Weights of a small GPT-style language model, trained from scratch on English Wikipedia.
Architecture: RMSNorm before each block, rotary positions, no biases in attention or MLP, untied embeddings.
Training: 509M tokens, 7764 steps.
MLP neurons of a small language model. Each row is named by its layer, matrix (gate and up: input weights; down: output weights) and neuron, and shows model dimensions 0-191. Each number is 500 + 40 x the weight over its row's rms, rounded and kept within 0 to 999. Numbers have three digits each. A neuron's up and down rows have the sign that makes its largest values positive.
Before each neuron's rows, "fires after" lists the tokens most often just before its 100 highest values on Wikipedia text that the model never trained on.

fires after: " ", "ph", "ist", " T", "t"
L9.gate31:472532475481431401492453477450504512536480566472498526453533534561470593471409496550484539450509491482635438471579495525505473434500494530534579529566526482505506487456527429533547476460513558524449513516554513510505460468542466539435515442537446496509479428580549524487562465515518488524469514551503516591570565473516573510503527567526564444450497507535549556459522442534502443527497517475471546461474490499538490458458554444484499468586501515558502476475540532443527510463400457452520483443541447514539555484468472519474444479437532513499451517503461497589526509469486464497
L9.up31:461513501428568416532543516542560490550534488516478457490461511485449560508459479487479528498514552549502486448493468432426458495541542526507493467523468467555519487564524462492513421507500484473460444513451514510512434443526472528543456542509437424538442523515502432443482488479454413500483495532494481560503476513436531423580527564534556482535506539602517567486458536500505473543516549495431458500405436480496443479441464456456485499449529471493494562584439507490533515491476484454534446422517430505542565525459477511493486514514501490498430481546517514528528471513512500483
L9.down31:535497513525469528504450521537431538535496564555569519454471526468507449446468518537412529447462504421460459506476544502494499468457442528510472520540519421475509485456457516565490500524486526550539505570605568506461526584535506537499583477451592503588429417517505523480490522448506427462496478506511474501422538503588515527478462475419465538465486489490490452491569414479470487465577520493452553514556555524492524494553527457502520511555497555486494512440550497511480560452463501495533522545507535493478442440563493419502491532517483437468499519474531513566494483465424500565

fires after: "\n", "\n "
L2.gate20:533449427547520360507513476496522496570545516431487499539565443527517593535479488553497536466488524477470437497509505537480485410509536474487486542519503480572469591458528470519553519543485467477522494543590467490540474478540512466446484554487473571521391481498466549459443520522481521509484420501484511480554448469471458574514485565500559542506522476491517496554508469504491532454541556578518568489491512540459491438485500404500485432569493491452526497511499447528577548472476502530536566513437489458473502427510561547534517490490453533490487514460478473541511519527496506483
L2.up20:533411457493527420505487516527478523461510536486488488453512493415557481461491498537453442477474475466512526594456533473552487521516471562546449474474417549574517566511568547414494578555413477563501570564502452478472489502525534477417511471460423536505487528459487628494455556431449551499491450448503554482578496506449476543565499525521475511491515514471505501497539435452514474461462463593572504467482469518474473515512470523531537475490521469535525502488495533477450575506413541521489495481456461463440463487404576509428548428465437536515551474471513483481468524498507524497
L2.down20:519528464496483518451592500487491521481545543478534471520471544526510502452506522410493493286506463523534486462498494449466466520466484523521485491499518468460475506508491484521511459469536573522500536492450540486555512466477469582457504506482469467511530484490477453526493544515543491551490559567491472471508502492474479547479486483463502447517452505555494502512520553496477514499532518493469431488521534508500534489468562515517451546454489544486457559492528497448430436471523390470498492508491503496555531483530475475497475512464510514495484473500477399469542483458504485488

fires after: " |", " of", "mat", "iv"
L8.gate221:430508541469509517498461478525614441487536542558494578464474488410492511409565429551544496487486521524501510527485533524476469502432520511464490459527444479503535441532534434546498551522493515524540497497487547475476513504426562449530460511521470469418590541506526472409533491494472467474536450468546421534473451487458478499549569568513530470520499527523466458522440490516485472448433489511464511471489495518486491427485417510462532515500494489485534477521524535465547468451526507540434461468466520474450532564431416514492549473565529538496468564506538524522500506520497557513
L8.up221:398528539494530440582478441454488475450541484471578467505488489454486493463548452433492438481557512494493502496519525452494520510448458494423476480453547491480554481536427464555499497447497539556539470478479504514564510458427521446582492517551463415487496480501455439472505466486524479552528516455561543501473495524408531520489567532505460548449489509515569520462485457525466524466503512540474518515561470538489504424502479479476470490592475480482474544485468515529620462548555501541488465510548510506525543547550486484502491508541527490506545467432598514512591472491462577502
L8.down221:523467461615436528515536510522444441524557542468498396528544472556475461537476471503515495474477482562527468512523422512510510439516543495499565598556457491572447553469495502545569523504518491462552478491446488462454472546518443469382528462467567575596442528512559500547443561481546472469483455570436500501533541485564486494527502489496567530547502504466461497497519485492514554478505487561498523474524527497512513556495501551522526575563489534544573501526491453532454553458585495496503548479520480519472531504492431476529545535451443466545499519528499476560481582447532466458

fires after: " the", " of", " |"
L7.gate595:472446520487454521475502511478510522529462519528443478479469507473592548543501457506486523541568499591437493452480526549516473558455524474459494503530526467466557380466508516514495480514519562476481541499510493466430470479533464453551477477555478425483500532531505501490469532538480468555534435593509478567493439513470506429462562576550492478484445500447487549457556542513527404501510528451594475537579490493456522445412480502430440513537489548474478495531533483463482417527578461501476458505527529532485512485515446475538534492535534497550459569553434505493486486526492519487
L7.up595:487520552444537538471522520492528520560520517477485449522513491428505478522449506463559507458557490587451519506486484491514510518447444504472536472426508433471468399494535523629552459456506527475522491492498499518478455475530487488486513487540516492549445488397524510515533531548482473470490520516500524506547530548464597501464509547448572431497440428524391521474476530528571399514500559487485529507497443492505524491514512526410451457491505519473518484467528545416520504531491497535563550532490466518518533500538463417539528555504597464470552517498532574516520522468484500508
L7.down595:422485489473451535543543472563440568492404498523477522512442491535497535464406454482486556493573436499568489443538466512446565511525556513507500514495497433473514539480440447431515555575512472560409523499485501446449501469505519524502486484493538482487495465520528386531480558517450517525493531523533560432440500526494508578474548419552458545614432540518459505476592454466505500565488509503506397399538508454523473533555499513547449468450543451506520529515509527502548483512532480468463548514543477464537504552443471509540502485446480535503439545496535527511525494511553474506

fires after: " |", "'", "|", " \""
L7.gate624:521516502541493507498617488477399466497526487450526564498522464449510537541522563532466561531548477537505453420482558497519590480491522531506527501479527481494432471477506533479573558534477473503534502552542505471538549511490475544491582523521534600540444530522447494481533431524529494491444466487556480541447463453483504526496517509450440502524527510575380496539493523513542494467498536454489480515468512510472489526514481472464418508442485475509485425531449455502537532445520508500453446596436544556451460430547459459442497516556447539485456550547476515573402576528577495407
L7.up624:511511558501504533474466462510463472516487477454521568465431500437514534524533462548523519495558536519523509462516556510471539529493541573482527528468555431545512417554530502488593524523506532483475511522515489411549573494479457504526517543571424555487557486497511526512547478400490516517549475528519495500527464516484519567463456570537501458555527508549420515481538483466455427491475512469538465521513531528450484565467488466511483475499476519567473455578484470513564503517492439487446443493512543539488531451512497492476566503510488554538509510481513457479467544520562491410
L7.down624:552593460425482540446415508540506532526513478552484529508536466497539598485508442475526470442532504527468512522603543530505511528571498530530499500513520490493521469484507405492491523524415508529474497529479488492530572541481468513476519473505482483433476528484477466451447473551498509467428437548489499618577488428476505515482507470523467488518489487528501439533497426453407539502551475489425532565555502490456531540530462468476477486524521447450528571523527444513481532413526451499510473533512468489508485475467454544509480485524474497452467508472500603423520481452469596480

fires after: "\n", "\n "
L14.gate167:496510458505445479489503485541481505484612488470446541576565509453534562555480476537530528472475552516530453472476504500514510397566457545496433557505618543569545509567477448498553534499429439471498560470500496477505433506496530559517511592455473485480520425534512568484481464459490560526538558524491480520465439523497566544461542457476461488516371483525415581495579452503425398473485458505535515484477463439518500466495566472475463505529486493545444509557487457538475511498465519487514539428483454581505506475403469521536476467525520477465494474500547535533439490490455473533
L14.up167:482511499486487470504504429526483501491485555531544463442542420470481563545516476540503562462495456542530500504541541489520506535533494550472528514480513541558520543489541490520420531539478470512543542485556526567548520437470505526485555434511483423513465452501530444527450568534540473513443513471573539532423500595524531517492542512507504453461506511501434453438493548478467554506542489508462471470498521476531451531561468541502465475485520494535618487585504630493572546562515530523544526510524503495535498503514534543436485474532438416432481448447497493531464600449535497469
L14.down167:483400420496506532515485514543478506425503533514506496505457519548549371460539570518486412375504542404511458485483447519547495553491504487492516532525515468491409447508483491489475392449562517510527530545474520515481550559456482550528481504536464478476451498462549501494464544480558522487496499545496503545450431461468426496592502517433541500514519503517564514505497566482505488537549456529530470487523483485503528531456488555543489485448469465453478561518496462427420523476471379527549504519474488470389428532511514469554542485494524544494519445461494466499495404462549531469

fires after: "In", " In", " March", " August", " January"
L2.gate122:518469432532481430534513506491519456565606493498532478566538450514479550521435480498519511499462494536530523507596528453602465537594418587469463525502541478565484566503526487459496579512465507428563461517516489503495406546491488495453490445448441548566453471471504498480461550494501478550498438487483487570523526514474495491463452521562489506542521509455575402545512419551458501473540476524504490416446510525460539416496520437563504476522501517565469513546489502519548534450559532528561542532511491556453563521477505562472502503531496575471488509437510458502497461530436474466
L2.up122:458490541549490602491506542478511462432513506503548512528483497564451454501527529445498536519450435470524419566503456528478483479478436518467456516522516467495483477634505475471505400464555481500566453488523538478488524539496496514496609596537560481519476525501482441461494568543532436535512508488557494538523608413500541480513526490541430423460450413519482464419461460507550489464510500443523529519506396453495519501527543548489506517464437503471479505493506489472513504501519454483455469523446472556473468469469518440489512542594504441481511461509474546569441480500500509458
L2.down122:468474519539500470496442504474519537489466445530570505475508484491525544540441439489479506573502489445569490419452498582463528446439550488469465478481469512481491576509463470529513468532486477563515441479528442458429518542560529447526519490426527535509510518507502543461527498499477483494538452421514533539449558488558528430486501475526451545492509486425558463459544421496557466506537530549460530519583533537554471484568516539539510442555477510500532492499500460482557536491460511548550464484510507517509542528427533492511541498522475480511465545538428522597477536536566546537

fires after: " T", "-T", "i", "-A", " t", " m"
L9.gate4:507517455483460426538511431522488512536513457536516495451548512553425512457548431484552487482605435495540546517506440490487534466476516474490474513478559571432513528522536521533466474515555462562485473464469470509522506462546506528474478547516474538502431488489457537511464477526476528563510512487519472486527487453524442456470488540463551477553539544490438566447488423528567530565521421475540473513398418432552535526569568548520482479479513431519496540437464510499499540549534467444513478450523460525532451463479470510522520499445496500522492470560489522532503467488456514544
L9.up4:435533522434445530525498508451548531449516541524486556470527513431497492504564500461434499501411596523425516429485468487502502495519542536532518493526548504476512473560539450458494417505533533539464407512475501461517436468489583501470456418489494479493485487554531439396597411462471499483504469507537521537438550483493505493592542462566513485469452508532527538493546575500461568447496519466487515499487529450508458522536532501483479511506461455519525485498545531500518489432515533499491542453583524524540504507467485515502518440493458485564429507469492532584501492477493567482
L9.down4:465456428519529517492508490568470493516536496545515503546536549542519477509401511465492547605532500548525505523513507465516522476520504502503503445569441518465550474474460540509546503444520487482532581532465495533495481516465516507534544471419629440504412476457491505502481549511486473505529529501464519487566439464540515526479463455515516536400564469509488494538506511462503509530519514562484513492543477512476574485465537474492519486500552493438492507547492497464424602553489586442553508604498461489480544507563462526458459501548513545522526544494509460486535527476532552573

fires after: "\n"
L2.gate576:493490481511464415500510502481477561569538446472565524507455463513528506537459465531452436501531485470456515539464502455481528484546491538534443510442550485552414497529588462537498522506414495454550474456512435538576511582503540490443471522469510534576470530459497462475529556524507532542564498480529420451430493543447461506506470501513487550432447423507479463524478511512521471509524514527519488454456493574447499419503506417551551448548562450527480501539507518509550567484540533562528549534457470482548460460549460537514480494465422521475536481508536477581492480539491489556
L2.up576:477441476425529472541459488465504474488493594550503429498570490454587549524495445517490514511454556496551554503495471453563486499514513542505452446567445570547485466394477478447550534486458480588451502537546471477488468494494507430489448464469447541486516527512546494495438440517482521470421494444468572511550510472478567488506509513441595526564496496469492518551516532491542535446533469561411526489483462532467529474489417507487504449506486511487553490501517574545505564498523525442550497488532522529498463513441503495511529463463557497495489578531513512483515530498547505552
L2.down576:533544451508487520486519578500457480482496514497481478438401492510487445442473498467472512346517402535512509490455450417536439542445445480472492447478457558447483491569477514528551512463551541511482538555468534504479508530514453567546465516533508418571543582521570494535476480452456497452461491505594514491528499506467512525507448529506504404547457532551439528521485576437482513584500547559535503505451497519540495540516541449490485525470498517496512526442530524514442498504494405490533522557474517544504469541514480437524495431456537492482452463533549467389511531421540507454

fires after: " B", " Gu", " G", "B", " b", " Frank"
L10.gate495:582470461470469566520453546395511497472539477547475535467526500516454529497523498522476524539506510559471499496463549503460481509499564435519505510574438465495510474560508540458534480495510548474436560507482454559528419518552459589477431570539483440486544512497472451462497575554489451504465474502502529515373493507504490456553510478507496568507500456521578504511454522515441466537439515489624472498497449463465534427554556443439457510504545442462547459440581503494425508461583533446491522493505474526475454513543467483564547439487510448438480483520499412509458598488445490493
L10.up495:477543466478466480458531571532481464487451396482502416484499493473486538528516559442530478462526504481532446484463511484498520501542524493459436474523443474446519502543442534504510476522454480491530519449488501474481476507424561466515409510510475476454453523419530523573547501566511565559471468501532441523489464474503531442576551531596488517460479481495500369438534485535540528511503443550497473525469564511519497506471556536566470568572508562552496543492533581541522556485520434506456437549500407496450500522516460555451464485523511551609483465503551470397500419543519586495
L10.down495:494501535538516499438518558500530448520492454553568431491455519548518521481434511503517485551492492402542478532517497487500545474467451484444496508482409613463534480522455509504556419458591471485535534409496405482507469478496562456552442522522486491432582562518462518559541494518492457600481499563505525471425475567535546518511455509508541601429518541478529557468539449542487461533471467481490522500530532502460508474474589476474526525520467484495514464519522518429540483458538542460483542517520543544496500512551501473435563448509483530505498515498476514434463490556398510503

fires after: "\n"
L6.gate415:569483508493555479449474497458536407519505550521484516507473538546517499499460528517486486513583528451500558598480458482525550462478469548489548536516519462513487462465486484505443549528481452475549488480533485519460507642495468455458443531506510466542539531535502512499532506485500557475520473458505500555641418490492527515482544519488491514592519512537461516496544470511502548475466558466472436429522498499484575463494505426481577469460464517430458497535501473480505509500498456487544486554457459496507506500523473474500465464420511501470496493450520563517484513517552535473
L6.up415:482471499516463471537579445495448478495550524506503472464473505479512432475509515492388502533586543505552453493420475535441488465459499484521483536561521445462522411468484554503546480517494450516580498508501474487521487566518527480492474512517521449465575508522491546549514540496523534507418501497473442420516574448519519470499475465420495524504429476546358466498521537503479449495449503521550484532553474475494536443489550492468569555509539515428490550519543458467472484496526514500427509492520440419491520528534415429605534444524502524486488481586476459460498513552547612486
L6.down415:511484558464492410506502463508480506505447482481515535523549496507535485480434496482513489405527523506534421495482433447523535528534485520505543535509533500496524485502377428462417547482537477507495446460524502477479525502509496456493461504416556503575514557553566496551543511543467601471483475450528539492502427453522521494522559522385498458562462461525436542505506483489502565463448557440550512530505483545482512474482519474490499534533473537496496473510511461510507540500478477470578520506499496514498494527561442521492539497514476466415470480517576541502491531422512547482

fires after: " |", " al", " of", ":"
L9.gate613:535498460450466454520578539534508514576474441468538482526450515466538501507547453467525520551495518546457558463471465441487474535519487478559427492455528432488513515514495518473452489500489566612544555533477511448429458496471462481517500503580411528456511549473476514497473461500499545581544498539581448478440452488488478494471486516514479538464487575564522557494545581499507494492391478504509497473480448522485507505511563556458531496487473561489450482500503453476539479553585497567460538502460562490548576547560465489526495403571531494498530506473467521436545515485486520528
L9.up613:473511476427520477575457533535484483490453473496552479563522552509479439462544489519494453512504445503416567556469547431473528516523395505404512502488520522457506475566493508490448499533510544606480456531442510497460514482505527499532529524507464463431556478473474479521540504490484483515535483378575454498532469525484442472507472467505503505439559515590451546464533521485487473501401475486509472512474487553476544416432519489440505475457484520443491462380494486437528466544514482547550498480497499563584479533529580463519491559489492515492558484514467523502577478515511493543
L9.down613:497508446559512584469478500468490523530502504552503564547558483575510517561466529492525521394523520488506485489507501446484503475494558547498530506582544494475424498486460476583531459496520416432591501511478538549519502520533495547508522517502485512580455507480487515560457545479465496528480535542411495551454421472568558482518488526507487504519431507460525444467522501490544517506552535529438498494520479464463508513403449506508460506476514432496493528586536488517456596388492461489455433501510458524493499485517494492497488553500521507530450515437494495509503487472501523519

fires after: " t", " ", " (b", " T", " /"
L9.gate195:533548510509485465538460457495519526513524551492503512532452450446529583461448472533470487480474548553444507545536546534451435503538517440534571539534465527443577450496518460484541458565483516545520483493501547566422481500525541456439464543552495457523502502437547490459499423485484472539532393519505429505478575463512491486537519516571505488555544514535537473477461457540503503531491475520507564505480423482433503517397445542544435559485462527507546527461498440474555516503541478497474460526506447531494493537484563529510529456543485571457476478519529469461513500449508453531
L9.up195:485437488443458461503553471536554444556484536546560555467533523456492535432455458489510470526518466504483594437451553437556500461560501554512510420507532488490518532505537410495553527522572473514492520466601513400518489491536577541545468520500470534510495457484493544459585444575494539442504493533527480502519474471504466488480479455474584440499459529601524508434480487494502467478520452524522467502495445426530460465635470401507503448561447491468497461528503524447510537489477540514618484436480586557525542516482504576527446506477486512538457500518491515611530546547501518498
L9.down195:494504515493534472522451529559493513498469453580404486536452510545468516519427565422492509578491467479497428462584488545495475574553511454558525516561513525474558500534495523545474468516494510467500483525542497446590524571465461483562507490441589533530439539453510459553543447552486447517506462561501520521516465504480507434506465511462478519512510535473506472506490395430529551498506561553525519502487465493443525492471512514524409506527542526524474496504456517483513511442523584524423455544522452486508462535536502497574525505497571494542464536467422437483483445470455486523

fires after: " B", " T", " b", "b", " g", " t"
L9.gate84:497518514513447519527456506467445445547502511606496432492561533532451573439475430487555509491420511504545498485577468532521505539559515474532522538628541453487595486504456511500536501487516460459425493474512406604584514529483552481536564518507534503426475495447496526491498533509472475529560499485510521482511460509527550492439454474456566513468555479554492457424454451565476438467540450551467497537476459459498361455541534491480472444431429458561516465492508503470507512532494492457527510498492525618524446494545457524533555498478508459543482542461500472460478527446457431523
L9.up84:536559440525518536517496510428573488461543527529503463448486501498526433433555401490503503506466496515485528526497530457446513457521480511486490483496496434507564531556486440532551455542497502430413463555464527525528514526494531491566459550443487419471579500546512456481466497556531543500488490536508452484465471499531475454515553489552515481584483536543464527517405524534515416531509509551444495502466477487539508459521414510546516524505517451525523478484475477478551489525526469441521412464486490490519493494548454427492590430529509503454428509550517461452443566524568458490
L9.down84:483551546524452492473495528522453463534474535531495446499536529541516505475448514455534517539443493509525493510556462577491492536484516530509562463581559482502572505492497504471492483490523430464531491440474475542480514488458501511523543492458553497507461469431519553460495543467497456547495497498463567493465498556490586511438494540550504482405521453451463477425585390511444540533560505555503523507483484473472518582555584471493464407494528523473562489536507509430479479463539626460491544509488493566520458484486511532533500576449474474555435500495536475496548503454451546534

fires after: "\n"
L4.gate130:552522406527487437520494479491451473480495510507481545460473478440489438541434516527405561540515505415526524514441452492534516522442521541547525527578509480541420512444412476450531542532477453561536492583541513438473484536483476462503499461512514567540590528535481542497484504492579555511497463507479498458512527467490484521555491530466459530623535501536467510552550502495484552554425497589533411527532558558487487542469494486495480518390505548509498505506480458503463558500538564546482489532470489472461496524521476514516522482461471566495490551536535503461491548490521502517
L4.up130:543499535505509487496502468463521432543526543536469477495533575474563469450525477482497480529544534493509530519461488502436504450486470501482506536596470467481547534474428469484481493569471462501586479409451531511542486531475560474493608484513534526458565568469492566520531548520552527467409491452534493455493519455571476481427447528381446475502514480460492489487487482551493476579504535509530517528476501493469591501489487563481664458477488546516485425511486505490503503488387507483455538549558554440586519511487449500569488519508538505497516484545472477489573483507478527502
L4.down130:526493531484515479502516504485512515465484475499514490514536534531532481457477459487517480449563556412471517515448466513531515484535529513472537520546531486506613499498402454505452547493478490533513466472504494505465523447509549452530522455416533514549548499562553527575529513557498542459435550439562557498470467449471515500514512555400478485549477437473458523519501497458474568517444556445503515515553478508496508475483538440514554507508517530462433484468550473586520491534438425515575501501499528475499487516475408587532511492468498495471461512483555517532515479443516572482

fires after: "\n", " |"
L2.gate217:509530529468503429527506499503461543444527503499478488564538498486564511520492493475539451481543541580477526494487530504482531489497501503468544558484515477581512463477451466545492539529554493534461546513494487555512456513464556406519480487524464520471423561493482523436478507481460536495541490460439531513516480475422443526486526521499575535462492532426479519520509541430540567457525530520467479435508509502537452447535425443540391475473464499487451497540513496477492516524504521505611582555519496558493494555433534503495581421511500514505483451448516527526566532478448519539
L2.up217:485457463479531399485504474532496515534524467479513471464495517446500538528433412487508517493509505481549565558530524457586398527526460571515441471443478519518518531486516473447482592497485541491533524444579495495493524525536514458452423476406459555482513420504527490476547519469440509508525435495453477562529533570439510518481450500573463554510540477495538471473509462491473473490482436543430454461452511506482506496520559478486558518549493491509573470510475551489582570435494514536513497492514525495467453531489458552525474479468486556527520536494480470551428398563480487499
L2.down217:560543489512506507493477551501491467501508548518451540527449505525473446429594621459510443405501485539454486456469518459486483535521456459458608502595526527466476486493483471542464495489569532513492517534441505576548464537460405526537569587525511446503527560472484450492431465542536504522534554511537529440551481470468461537508511510480594424491463507541447545502456578520507581515535523489524541489496471528536473474467496460523461491464503490504499527492553465507481385506488468425505570530484468530523476495507514467486488491473479445552461426469492538491557545448546450451

fires after: " |", "|", "op", ":", "ol", "-"
L7.gate176:482540517546479504509500539462528464443475446515521538535473511413496498477529445493488552499569502505476490501478541485500537504435509435494460505445527496485503381555491539571574592531500477413509575488518553482464550529494456504479525575554468477602524521497465546570467501447553422510486471523544488480428530477521475521469504504497512449486455527508537573498539535533563505503519445492574473512444540603473445468524506498533519567438486503406533486461488457529564510504531494539504537547558568512520544477492488470448469467515460545544536501516511463491539545459441410484
L7.up176:378578486527556493495489459545529460431494483558498488533433495446508460470587432444447533458517508501511586525503495478495503496483487456496487528496505531512547477464500548483550548497417519489546515468474510428508492477477499440459523522558442541485515546505502456542495461432555484528444449455523538461452545518524518520570506547513422474523460526444508535481558483512520518481485482485559511489489531564525402472499461587566567518445506453515604466475511529538553434499436496523494520440531535475524476472459509509491515492508474507509550537519463532444511475468475519558
L7.down176:461487511433433498556465486466516509524516561517540432505520478511488493499475484440449491447481538502474513506477507459506438460526430522501513442543510424477537528417470470432498482486456529552551407437461515488512455492536503498476518487479511473450494525498529399483478526463521593542505451492442567508550514540445530485558472590488477480494450411559454459505547551470446553536529531506439576549532465497464490526484503548484480435458447468497510507482497543490508515436531462442533523381454488508487516506534488475538569532442521477480476505538445545505427490478480533501

fires after: " |", "-", ":"
L7.gate473:453497504526450450491492528499514526506534534465484462488482558359484475440542520521468545528543533534483574451418566464530533475500527437515558403452526499538487526555427541502530555511464435472522483535551558492430507497520487509513512515530447433496471512528480528533511484466516466492542442548517491514468460536482487468411527505514456511530451549498524538472540468492510437491498447421428469518466537491515435507497597550481507466569533526419520505520504497475446457438502515500460443549466449485469527524483488468525480456536484575542449425514477490514514586547519544482
L7.up473:488428535560616504537485535566491541527479554433492425490446477479516537457554490578487582490556476491523540488491485521506569499534486485428461479593473519461480543475494462512535508496459486552552495566499536426463422501519516480495496562596443434573506555504506469446548552549471476485522493512562479490487570508445462509449500486526473453514507469553524515516588534447499479514441460459501469480609462492499452423441426480524516450547521497522529469494513523515514441532529465518463529595486509484448506497465481516499493467568508516518471551480466502524471434523490507561
L7.down473:597520532442560497582522557471492471512481507489593491521482507538500573557453526513478426514467528456560428559552508479451505460496452573437500504516505508484482476544509560460481462423580492554492516484495431534566546487471497506493533550474606548560484545510460514509499507559495499500473581521496478537582456524513500515502485513414553483509488479532515509552389538486530570491483561552463531555483418510444516511593511440528510459470519445480542453441552401498576482461502519470578516510500523471496537466451460458439483600500430496463524448499485481520496495547520541551

fires after: " B", " H", " CL", " t", " F", " T"
L8.gate78:494551508524474478399545558542501528581493489600556462481533499478515577570481488537508545537473594487542539428492538607465517508528487509549523503450489529443500542421559552491531574546488508521439481425525501525478470479538424489491488514495538522517524531482415474524432425486514523522559518557543521496437481484533575526517498445537471519477541449539530537472485492503542531515589443486445513510423533544461522543471502474495480455530362589525544497549481493484519467491445591555479531536500491512452508474566541545542491449522516554483432494554447549483560502504497564557
L8.up78:481498486476538485497579514504454504461533438460441415492493519565431545505525488516487537495461501523520495477509437494502462516540474456537438433557446462509517448571437476529599438539497510487398465514514496466561433441465449474435522461497473515456548530487548462536461521524488512374564515525455538526455454508503488561513492522513519520551438477551415502536520530511547506479517552527469473471516564483527496506481508526491476554509486502523442567487523522511482508536528440465538534483507478505479517553459534545490441506523478498472392435532487478497535482522518505524
L8.down78:523510530489464515554447484548559458541430536559529593512553440445497528487511537466483428444439529549494482484469507488501505477479520518551504573400569537492513570454508468432447511586487475468506538506538521548515576447449524513554521520478509453537466418452490520442511436505540452596483523531519428443536432542545496510524481511500534474418500510421584527465424455494533480482584476517510503441473479561497502495491488542480509397519500532566527410474492509480475424463526519478483492500499554451500506510587513467548467461548475457522484492534512533500467490509479520511

fires after: " t", " m", " s", " g", " p", " T"
L4.gate247:504532461539580493487522475510523463501533495466441488456480540476496507482514524522540474556457496539444523463600495473434541536519550522509520570608497560511461520478501474517519446543552507505438441490479463429557439461490498528541531541541588497555501487463551510555466526520494459494499531543516483460489461436468506528492570543441534482469486406511439523536477544542567506409530557479406563479439427488537509427475441454431424537499423540475535559526523525482525470575391537524460533544533466494514508504492466457531596487474519423479478459561482481449538508487503528552
L4.up247:543498369570497545439576429477504545493477513488525502422503487532521495494421475512478601508490492464447483447507422535494455592463521541520472501550527444474508537455455456500579463493496497436546529502391503457467502551525536524550530517538490431521551424498465438470480522533521556489449520548510545529494475468511520480544537498522468524519434534546469521527553470507484458501509455512511428519419552500512568408431500527503485519511493514476463507479500498522461498550555489464459463425505549467504500536537443463489564470540580520514479492485502455477470522444455460519
L4.down247:533535452528552508516495511544497499486516451376532466470431535485521485470529505463556508473516415500459476450555504516433513532525540514489512539565463509436504503461487492557589401488541498541455464523490482436530465464486493507485478496513647499503535477444480419513476485488515490523463488528518493505451511501516494522442525529532495505495502452537396545529539541522467478440501568481459472462463444465508477448435472483471423541486482555474519528555490498518492517511449492544505455495504557548605539471524489511530569548481476419517503467496489504445569546475454557491

fires after: " |", "-", " un", " ("
L9.gate459:477465517573485529472488462510544488507516512505477522509426508447536527444505542411525508501543541510464471511485526469488480523475499439525529442462512527424443449484512536520475468516481564471568492549456553450489528439455468481429458555567468541534492570527504524501499436513505506518525381517545497481457514542582441548539460504532553549593488509490474483517484461570476530511536498500501450444530535539474443528565524529511463623555426559473549540501509521526532516514509574511521524542432551521541617601484542516495513449493513524461492500495485519459440513501507437494
L9.up459:519495514475530431558482499475547422486512564488509527474550530476524486528478548563461496477566441457484474512485470487557437502488534390475492588484490552559476529449558533534414495463566486532543495560475461515456507470506517499518497511465539517539537489585508499587520458453520502481467504506506458418562537500523505481527483425511569464438507515567461496557495489447544521479523480467545512490574449529525540535413460454544544514492526529557563470478561517400480478511523509554464419476558519479548491521535484531438500507507485543528498546506504493492427483533528526455
L9.down459:494497456467529515480538483579505448487593533437490471420604522485484488565547534486464461556512529502487553478501574480545462522495456473513496561587493504503460549458466485489550486435465568519487534433486576408476511576561455547544564450519497580496543532438472470561496441479494480507525497441500518507511429512510454457466532467449497573509565468467482476465503502491501441486500541505474473537460432497436502503562439508511525462505565451551519455545515526467497467455492481525508536426493547516530479583483498566544482414454427496534478508564453443498507556552474566531

fires after: "\n", "|"
L3.gate280:606501474508501498494534494478431503518498504468523516508561478490483477518498500509421551533462484457555504473510416539560508474532518480517529479551457543512430506484517572472618482478507474531509507512484476477460521548447523507478481491471500506439527539543482491507496531521536522485496481507487530539551540492491507510480474516479515446591470545577492533539565514500505553515465565547477354501416447537468488515496537493470533469489513514500433533462464496548503597563455551523532499541493464473561560432441434414506444461505430516497495481528494460498470535465502511552
L3.up280:498494543502499518573461558545411539460464490493386456427463571526509496559523507566450530507503521474536510575509477498542461468524512533457522509484450502538530476494473514469499510528555517441514501519465478505583508517454549457453507468481499576498600540510530579497587537482498543410458480472409503539557561469478492459470434516483556560535523525488426507507572520473519543525419492465532499450462568558507497568526428441427544464512519521480465542471506503539544538484448517525532510535502502474507529480422527438527476481473473476448590511476433497520447462522513552496
L3.down280:463478521513532482565426484515467548460449444488381464409503586532530525526548490539483500494483521502507526529493495512524457504497516486495465496501466523544499496513503488466447493545525534418524489501432496499590481522491481510478517487496544581451562510525512525498592572467474540446479510482424497526492500529458521411476418450457543616552535501496450498481558521466507535559400506445512552463501559579507437524544435470420520496473527556502449503512515494518527517469487525518522489480484505459449530550432520485527502514475540417485554496457453476514462462540535539462